config.toml
norm_place = "pre"
positions = "rope"
rope_fraction = 0.25
attn_scale = 0.125
bias = "qkv"
tie_embeddings = false
init_std_qkv = 0.0144
init_std_up = 0.0144
beta1 = 0.9
decay_fraction = 0.266
steps = 5172
MLP neurons of a small language model. Each row is named by its layer, matrix (up: input weights; down: output weights) and neuron, and shows model dimensions 16-207. Each number is 128 + 24 x the weight over its row's rms, rounded and kept within 0 to 255. Numbers have three digits each.
A block is one neuron, or neurons of one layer that tend to fire together. After each block is what it responds to, as a language model described it from the Wikipedia text at the highest values.

L6.up2505:136126094093159116124142103129153102144115110110089120125087104157093144128168135126139120145118122036139145137154135172119073150119132092136129134104152121085137147120141089156141121148143157148140130117137143131130070107131076120110117146115152171122090142110149137157118107114095119162140107158159103109121100078070121069109165161138149147129099151080100181103152123174121106116102137121126064133162098139117152110125134120159136136189116148134127129158108132141113115089128088148127116086125117140137137133107156142097122119105096155122137123149100144115160172182077129128
L6.down2505:141111148144096097155131139074165137136144093133136107134119107113114099121145105109111126111165116119103114129123150170156174173096133097113129095145150154090165114109150134107128178118154124100125145141135106116122151133152125108077143157160127144150133145124118083070095149059116126086129152136162139110094140145123123155154094098111113109117147119156146106122116130117135088168139162130113143140146109161120106170127137134132114110124147132122150121129159158126107137107123144137122099154128154122096089093148112081128119130134147115152093109169118115140109117075124143129
Description: First piece of a word split into several tokens, often after a prefix, pipe, parenthesis or hyphen: dis-b(anded), Hand sp(an), | Sc(orers), (n)orth.

L2.up19:114129088151132138109156111127121088159131111072126138086173176129120123083105138130158127173137089133126127122125105139116133101170120121068152111121148152119143082128122126119139120108127125174118161130146115130129139129156108136104134152135123167113158099109132153107118096094130159132149140114167169127154110099112112128110104142122134111125148113141138087095152105114160194135131117125135150124131168136128183110118156102151131081140120145062116129144166139132147103100120129062109117174106138173106125139131165166075152158112142122137147099144120159124124128109101132142
L2.down19:115131107114130161145104162128096121154117139115137124171183156154119140106160120123103102155111125133139119151130146124153072127120124128142109160089142145112130131160092167158141116128097112114162124107161130120143187109094082099142096151120097112114120078140164165146149096129142085158156134132172090111154119102156145064130126096095091130075078150130089144152147113166117128141145167126095149128154129109124101089113181145157128133130141136115137136143141142079164124171094124129136122080134135154138147115122139150100154199125150092142158123143071085151153079134148122155
L2.up1201:101119130120104122111154092102125088154132131135127110149073101115152110118114127132123150139099137127132122082126117103150152116175114185166132124085178128177137139125177100141114141127117154118119113146118153148139084115154109153123157091147134129116091110141098114130168133149096142140105155104143173111153134108115122126161103135146128084117102156145084085093136124170156113134112108106153131112133160120141140134143111122148121082161115126155090077120115139113118107140085127117150111140160130106123110110129159155145108121151168102139109153127137139117099188144119094101
L2.down1201:124144107133111111125091131156143111099140119081106118069117155187136090130086154094141118122111141120136137114121092127110068077185116155063157137158134114135123102119125122141131102072137139110150155104142110111147112094141074112098147185123134118099135160131109141089124136114140098098170131107128123148121071124121123123108137158084128107128137119103077139163131108107173145100072065133134120086139105142167115121191124100158106144120181138122106123118127122139096143155172093141129123165127111149120150119123203123127080093115111126094156139131135155131125130129120128116
L2.up1540:132089106115151112118125106063104131133145173129138165120123105140100115125124130108128099164131095118094139145117134118124156086160139123128147150089151074139114162128132103126168126156128150135122135101129141104141117103068183165133161182146148089183167128125158179144151156123115142083118095157120121117093134115153101139173123132132130132110139150153142096146110095157118138071184096115145137168131147085095107145111125112141144131155126156132139145115101116165118060145118148104105123149120101151136145127106148132129116134143129169166150198146138151107135154140116097171
L2.down1540:141194114114133139122109053153130108120104122166160079131172110180095130102098117169126131151107141156118108128110164131171161133120087159110131086140153130154162105085116113075117168119125128098173138106135085128140131120147098148105131112136116130155092126143136136111124124130110114110146153104131060084146103063107081121072127147102153100132107143114120092094106117145115124137095136147103130122150102117145109104164118112160127132121136127104132112125063141158185109113164137145167124138160113122108115137106127149113141115106150096135122091071117105121157133166091155090
L2.up1547:126155171166171153132140083128111139143160105140075136097087123116130140159090116100173112138119115120159148079140056147157162121138136169093155134135159115160105111094139156103124108127119150129138112118171145116134131168138129161157121108095150105103141216143120084163133120154183128152122145141159112143168113149094120163133164126143109118139112122065136112134124130154114129123128118136181138173096171149154138138149129134120137131164121154117117130115150162124092131129131091145119110127117144093145114151139140105100095091130138112120157109165122124140137149217094116107
L2.down1547:098147123093144077144116150130096139109157102062142093113160115136138121142062155092132146135120198106114133108150162125136091166106134128123141171153152126135163106131141137142135150115144073134130147098139129173162130096086125092117114137136104115147161118157113112094142107146133139102157109155111125100165144131124101112185194114110125066136126126127110151102156137111160114086098064113162115139129100152105111125167102134112147135133102143153170164113138140158087132138114070175117176165109121163110145098098144145143147112137132124132106104143093133163094114098150112139
Description: Capital B as the first piece of a split proper noun, mostly place, team or person names such as Ballymacash, Bashkortostan, Bognor, Bates; weaker on other word starts like design, book.

L5.up1154:153136099142095116126122092169109160094131121100088108115147157092126114124140122110143122098110123131106133095139117123151164141093094146156109143144165106154109118133138115129087130132142137077136080131117098150159126123122111141158056138091096135101137084147091139187141189109161118114092109143085174121112170097121115138109112123111151111128147152155133153117127125123134065131161148140097162076111115153143085163134126134117093095111126138092144142120118158111104123093162107131126112153106152119113101129153131123094117122190085148143156142077094150111128159131140115146
L5.down1154:127135201103144084123119116137105120153123123154162106105163118175130080138084089171104136109110108106142115113177100095103103115124111124162106124137134138122114127160103093159118110101110082108152126163147175130109105124126106129110164142143134121125124134117121099106101130117135108110091125130166125123109135129136120162096159123159119125088127148151115103135093097125108123134124141146160154121166104134128140133146101122126158128135110148132126132106158097117094140172139139130150147095162137120156119164133046154102082127101134147138069126167138139147118142118128131132
L5.up1403:139087091130104077134116133116141111185110105127155174119110119170129141127155158146144146091114135128157125062160117122147100117114105125180163155128132121124106168086169135111109131116113094114113126123150113107149096100130129100121116136087109097160116154096109158131174170194155111141131122172129174128098129114130121134120133132117161098165151120109155125102142127149136109158143103159174144105135146159125139169123109093155124092109123107136131162139117136110135133109148084115080120145095094115147129150164142127104144117144143136125112097179124116112155151133201133127
L5.down1403:140131157144149158105085161105092151110099129144130116093136157102110112102129098123115130073108129128132128151155111151089148080102167129139138164134140143118115151085084134134122091122137138131090139115121120124127178097117137145093128150133133166089111126097101089170110120145105145131121134155130097095153104160096109136097143112148118099106100106140172140121075133135152163109093107132121150147119092158108138085135141122148145118103113184097090154128123110129108181144097143102142140147088110107144158176154097185108106130131134082117122102198119139161186145123154119135
L5.up1928:137123126155156146146086128120143141127146159115094123141136160080115176115155114150100147124133133131162117103118115140117136147120131152094112140115105135099156096075128125153115153127121175081198139165125136082168100144127123115108123152150132132084118107131145095089132119125114113141162140124123131122053151121137124168104165117145127120134132129141170126142153073155168134136151142131159155114104118112150150174148133147119115123132134146144140103146159098134129136173180106148156059106124166128151131076118113118089152121135156150091113101156093153157132123062126127159
L5.down1928:077158129098153184111134162144084173129118130087139131165119137118119159118113123121166109162149207115137142143137147120158121119139181148117143142108100131109139094119092150094158125144135170123089126117124118120128143135105107098088129151113132143153138139106118133146149130136159135099133120139149136130137126095140097149127118161138152108113109147126124167155104091119135120121152098119133121147106162127147097088125113155160147069108160156157147147147158156145154134121125101083128128127142127107105151128164131100126167173099094135133140121114175130135080100132097117133
L5.up2372:113146143149153130122114117124150146134132126091148126095100094126176132142162126130153127141077116135118104068159107135081139078133137134119119156132131143143164100089150156088104145089121154093127139122160140146116127144156181179127125128160112095120166138182134156117130107141147108093119085157110125110112119169139144113136139140141082151124148125127076126118143134132141125100131149155137111094133089115180173145083088138159142125095085158155118098115121134100100162123128146148152129142070163171126073116124105144131147083125097128105122124151123073143127145122163119117
L5.down2372:131111113098100143150115143096193116083131112106083122153114129136117129104150096142085109133120092150094152142166150126129150078115137124097185159104112125106161149136138124128171121114131160103137130151127133145180134058132099121195089106125108150155130150155116123160098147118118129172134125166107086109100112151157124139141154165146175098098105125163111066111146116154106108095106112104117123119151165145166131144101081123121112146125137134158115099117105126187126123156085112146159068141104122109159108116124168124161145167116167136113149089143117129164106098142124131143
Description: The letter H opening a name, acronym or capitalized word, often after "the" or "(", e.g. RHDP, HBO, Hancock, Hélène.

L2.up655:088153110121169137132115153121113120132137072107152114156138182117132108158150125134150142153074105132129151183153139127136113157100152111076144122072104125127138130105118159109135130167165116155128100134164153080143172154120123119121142124130158135114123128120096183137126103132116093156135164120105146149107056153151090152132131140155113127115119167131119141147137087147075072098135115168117117118139139152117092165155143129115161099136139163109095153140142130128089122153122177096096130098120124096148150150120079149147118075141143131092078111130113123138123113135109116126
L2.down655:123134125120137121117135104120088158140162110142137167098106124128103129098194136146136123138134163118076151164133101147101134167105169144125117124119141165143115148160053136159126117149162128126143151116130118104154163097111112147127132129148128110143110119179163108146097126129118164149121114108123121130125106114161108053166104090172127134100118085136171121124102112123121145149147112150150140106131144135113069141128114165138127122137119156110109129130170102147155086123113129141122128142092143148127114107126126104126147154162135099127095108149118077101121121135130127155
L2.up836:115151112122168120152122124138109114150099118149150151099139142093170115118107133159140112107121142140107129108127134144106093117095102121099145121125083123095164124183110134093093153128109119151167134173137129074105140142163154091136092144121158073111124083123159121127107137083108166126161132115115149171128105147116144106113061112164102145118135180107148088132141119142079162140119159117161103139172096102113117176132127165153145137172088120140122138129139132131090192104111134083076110164109083143141163103100117141128160133144141152134137125154142122124118136149142125142
L2.down836:128112139139105117150161140116130096131125165161135143112155145127104108173131105151111124153150158081123103151085135123104119121135148128128110082151155172124153166161071144116150083152109107167121129121187119131150126154114119090103142155116115088183141131106155129093125144140120173129127100142118172113137135093119121106124098139137092102128110092153107165121086102104089152133121149115095144119169160128127106120131149157144164120154156131097134134109122133147134128108144117134115119136143099091138131149133117086139152177180109120127120116112115097123102185114160153137
L2.up1018:107090136119149132152100118137135129122119131113148151107102148146161154127116142101108129155129125121137167141108137128101111143161138119133115134139102188170108137156143214155148126147157103130161150127087148115178152135134140085108116135108136161142158145117146129135053149144112102160118112093078142115108075145142094109140119125139160172134125123083124132130163142160109137168168130135137131165133115129112131143142133137178087098138126103140150119133136120152089151114139171115120125088120133093089142113113110093112110110064140119128138146114111136075131127151137146114
L2.down1018:123123132129128082137149152162094121113130098181109144116157184150131113154175135143169162141124098143103136127142104123135102101164165152108119099111187113118135121142095126099127088129103085154075142117129134127102142163097118102140103146170175153098138132144126101183124136125116118134175153121110134154125170112080141145108106102150129147160159068135103155135113123082094116151107150132130112082105156141074150146102131152152122154104130140155145123120119126175126115150143116103118132112133150126133130146118121144088171103141103170150144072089149119121111116090122140170
L2.up2416:139094137171116145133131150162110140149114144111140146130133090115141152098108146117148112111111142131146095110118167128101148139126119139124145162106131150153099140130156158141193156115148140134120125126147168123159086130155141103119143127133109088075110180134134126202157093133127140066121113107117131123109129098130125135123137115139103139122146156080052117142119114166120122130100179180140116119155153136130121106129127131137169126143103163084141125131145113145087164116155137123125135176139121123145119104108136122117177128123122133116112112142124112172125152137120172125
L2.down2416:137109138109147124155086110119095140136155145062122159135142162096121137131105104113111109139101128140100065123141190139155130121145153172130144111166113177106112119177103118153162093126194118107127138152118101106085104146138136109078161134170130097156142121148140125105115141131090144132139108133147162119120115130101129165143117133097117054114109094105128167139121164130124145107087143116150135120139157119092095108168109162124132116178130102119153115133141126114109128109134122150138111103081131109134106154133126114115136170123155128081096116141125134129129128099165125143
Description: The pronoun it used as the object right after a verb, as in fight it, made it back, test it; weaker on assorted word fragments and prepositions such as into and throughout.

L2.up1054:125104118138154122136143146127098104130141098111086137125098102119160112137156133125155129116129125134155100106167131130136092169146153130140107113128083069121144156165127070129167121121135100113117089139160133129140150138111126160154115126147093094119135168116142140119146098078142144118088123103129123130113124104144124107126088129120125137115135158126143124116095108128144123110119125108099112159141133095169097128118101120126117154108153084149099148083136097137121172106109133132119137136103143146143127134116115137111094124152159148132120121165173159106114119151139121109
L2.down1054:157129146109139122137141146111172080111116134116143153120150151080123114117104131126118104105141128118134140113105175145144110140128125112153154064148136136095112142098103132119111111145094096163148090106146103154101105102149163142113128146052141121139138155153106111115129167160138149129120115086130127117164134122100157164106090120161134151137121106149165132124089119114092124145157132144133134130148125107140114156182107147115137079141110137126124144117142139098155138132157087111115083167124093095148116214148086041151068101101098127113103143096123108152136122156165159092
L2.up1565:147114130118160117122133158118114201154126116134141139095147127161117156115114104134133129132122113125131149137115105111115128115126103132086121137156100102152092149097138113130132123083105180134138126106100128146138159129132131099118152130151166118087100143129166138122109126113158091101091150124200171139124132063138117119155099110112124130121136140147146106147082132146148138096135161137154175123112121127137108114083113115106123112155130140133119153092101139139133132134092109120117150135091094131079150200122090129141097153168115149095123158110126135110097136083135122145
L2.down1565:109115145094113135135137176112172109118118101136121115121108093140142134145086111077118138131128161140125148118111149162111106089160156118125097122178134131112115130133131102131148129128129097157113137173070170109124129123178126104178141144136101113140105109134114120114120129117122117132096113143115113109130091137093143095125159134144151101125129099134170112160102121136115090171100132135078158108135114106157151139146140102156142106180119119098103135138147078148160144134139155145115098189122129117126093135137103119141123122152106123145081120134167108186114119118093174139
L2.up1808:081140109123116140146114125166122127145119160090080159155168129138113132119103122128152139099094126127126132138119139119114091162141125116118087130133112128095112135103140136141106122132118166160107131173102128130131152125106153176153141130144141155144128128145152142138155127125181095121097148098173157099125163087172114090169106128115144080139137166133090117147118104101110095185133134161150128105112090109177114130116126085076128133117090154116143127148142120096187144130120107093086113121131085137152154125128126131171161140115100164105116118150124132136114126109106173143
L2.down1808:131148089164147106139133127116142120104141125166144151162141106117159130116106146137127084145131154142130160124143182133132136140122119157114143108100146155120126089115123110148099142146132148128114142117131134151111144160147163164138121097137152087118096151125156181143136147098142102112102176106166080150118126134079137108144139105110136126176163101116182138133154133151095106182145144082138141139175082134151136131138108111167138128149112118115117181110144113112108175124082082104124108125125113097129126122117191113124150131082123093119105138075121139147121098124130108117
L2.up2350:134118087139104152112139144170124088151089187138118100113086147127134163126113125124153116157083129117110137131081116156103102165103070097133103158136130126129125134118141068130112092121121139178093138155097103107114137118111114109101114092145171185178095124134144096130109135106127135086155152102157128145150104157157139150135128116093144089131153191118120141135146136128124117112183126096149111116108120174129114131119139136109150137078157122162126147137087146156158055091104102141100121136118090108113101116127125159159131117153095083120138096092133141122132109117103156145
L2.down2350:103103155128131138130118151139102154107159135150145145077119110155091132113166106185098107164147124145101148145141121146122094099104121111112120137083112113125163084106094126103137129122147148094083134150119171118128163097150127131151165129123092114106114096117104143141134107136117089139100122140159089176112120149109094118174163168150137120101135135144140090109110127142114113159156066144107156134177140082140143119105117113115122174071121110136127124100162113092187137136076163100109140144145128115086122067115147142142153136111113161161143185148159154144089158169113135146
Description: Short uppercase abbreviation pieces, often in wiki tables or formulas: CC in chemical formulas and call signs, country or state codes (ENG, SCO, AL), acronyms (LHL, NHS).

L6.up2033:104132119139114142110107142160106117136104149142097124090102132131124132123143133138088146148132113151085122164138135097101125125082111119118109124101140125125096107145138137138088126181169098135071146142044128131164140147137135105118092093128157102098145141076146075079187149150119148151100125153083142161169142123126123137126135109107177153139130168150138112147112121101109137129100148108145146149101149162125110131113159130148111153070113139119145131117138129117132150102090118155124142131069128138133097139128103134151098101138134132121135131113160152098121159168102116136
L6.down2033:129124149150116139112139156114162162094131123119146144124134101094111128094096111127157109151129190099165142133129158146126151105116169144135130116141135130114135165118105106122107109118126117101157107113157096128144103109145150121176120125084127152139155117100086150129124152138127131108109125072175165150135116164105134149115133186092112083107142124140121204125099157152154126109148090114087147114159114130126139118115129122123155118141171139154126101091145172165143131148151145135137141115181107145114150138108133094136140133149123102123098143150095127113122111127110135152
Description: Tokens right after a comma that begin elaborating on a preceding noun: "such" in "such as", list items (Norway, opera), "both", "first", "it".

L6.up1669:151110106110101089143128152138090111149138110139168121116109140110127159094164121081167119156091142121104172136132148117134137113144129156135145119146134125150070111125110150145122120130155107123077175104122056133123181087157113122160105142146130111109110103103109127116121126117172135133136091124106132124112114138115114156110131115131148094122116134132155142113143146131125120129139147127062113149130114107143139125123128131138113122085153120125137120115164142106143118149103151081162117091154148108174139119167101204114094163112152120130100111150123101128140090154118154099
L6.down1669:120080112163098086148106141132160155099105117126096129105113123172097132077086130130140110118118115126126119143134127124110178145065107090129113150115122121114097105134132126163119122141115129093139123100112109120143142121174158085160134165140131130092138097131073076099109182118180160099102152104107179164188142136073171169152126104112133117113130097137103134113129125129159119147155125101113107133150115144117125144119126151155119149138116143126178168155132153103109161128181160121119153089134135140108163145185109109148124129055134102103104133154121090132106107119092164111
Description: Later capital-letter pieces inside all-caps codes and abbreviations, mostly three-letter country codes before athlete names in sports tables (SVK, CHE, TUN), also acronyms (OBE, CRF, Z-Wave).

L5.up647:144133099107163096122129115098152105129095111169057125172141112130134083100081148113158124089108130121093128103134173118126112126139143105133069151101093169177103129101129158082109118162131179116119112120100107084132158178114138136113127191160174135133129112095131142159096180149123149146131142122111104077130118135132127084082142153118116135120126093117160137138126170136159109146152165133134161122147164170161138099084123154123104141143130110101111088134139088140112146119151086129154131112129100181120143132129115124131113122110165134123114143141106143182109117117118132122
L5.down647:107145163108118147173099142153135138155144125157117133129120113125123107089126209141148153149115136149168100165154152136167111054178152121130134171105090123097156149136157172165149167135132136102140126120139178090117111144118084138107117126135160115134115124091160126138127164098182125130134153132085139135124106124117125075112111109114170141104096153126112108113126156128116170122130159137129125145150084127140095104117124111118065134100103128122114135127152136175150130135129117077135129154130153158128139116129097104103120111101102165152114118141108179153124142092113145140
L5.up710:155121162160127117128128122124122174120135141143117145131154131140158132113193099094130161134075159143138120120090117110132097089101139126144161134062103167120082119155144146109174134148113095146120123138152117127165155149123101164125126131165145188137154154116110154103163111136150133105140113120137154108134122133145112162147086114131094093103107121117083138132096165120104113134145140164162117133162105152168133135143127127125121134123145114147105129104076152185110143134132135114137125155133141128147153098121099155144096093104109128120177125139138121186127147106126124176
L5.down710:180101128066126113138118120103148155106147116106108140153139130137140153112119142116153134148123152112103161134147124152122150126119131104129133144170113145110172137156102148136115115157164115113068133130102112142145125118114149133108108093118163165122131148122143155112122151083134105156143118095148112129119163088136106179134169125136098137145104078133133137139131138131132145151143140108150125109123128165153113187133114133131112146189077100149094149120136105183125143161151139122162098093127114101133115137152170117166140141119117145105125097093124117139142117086133138114
L5.up732:098149149112134134129104146122118101106109187108125128098123196146108098114147092159146133151121134136121114110145138141114133131178139131131138109082159113150106118113144147142130148128118144128134100108100145119161147123131132144141144128156131157097134153123158166170163117147128127083102116128128126141104148161172122136101140141070120126118118159116117137085139145138154089121136189180139156142120165162177117116112098128133075151084093126176139121152137192128102132081124108174074111163144100123113143128141108116121106058098127141113104118153142103119133130096173143134
L5.down732:105105185073127081122127138169105157121145119126119130143132130147167142129151175135110138150135092153130129128151136136076085055154130149161142138128153117133112128104077148143122086115134131101158124171149137089114122119122141145142129136106130127092089110132096108127123122126134108137104163109096157122110107138133134184138109156186098153116106129148151142121103140119132137119066126145158151131143073135136128096135143129155155120129113153139125141128111146154147138123140114134138125139114137125131131121173101093116116160137166179135070155171111120125154120113117121158
L5.up1085:172123130119113150121100131169159115145123172122133119108087136172118118135136111102168158101088141138178157099140126128111078141132126099111141165159156092134104123134116121114164115081182113086141092125120129089163150148117103122093110081074110144133148132129145134126178123154151094082134110130115148157120169155132116148155143132150103125117140107086170149157137133103163081156161154131180126099115083147152137127089114143167142130159110147177149079147091109133129145157120136105121115158158119116158190082131126130146146119136120125089163079135131142153121127132168098185
L5.down1085:133129148128195119179187097126090141141142150103129128157126116172154153123122118128167098131096144130090173116134108120114163100129105152150132135126134147109119096128095127108148124125143070129067137118106141134119127143109114152142113109156133169119110125123084159132095113144152138099113119097111168112164102123130096135077138111102104107158153123100141187163142144093149084131133122114144104133084169129137124123178101094120123104144122110162158178087133132140144195125094160118149111158128116111148120114145148158129141135163120102115128098093119125134117125110080138111
Description: Fires on a capital G starting a proper name or code, as in Goyer, Gondolin, Gobiiformes, GOES, GLN; weaker on scattered other word pieces.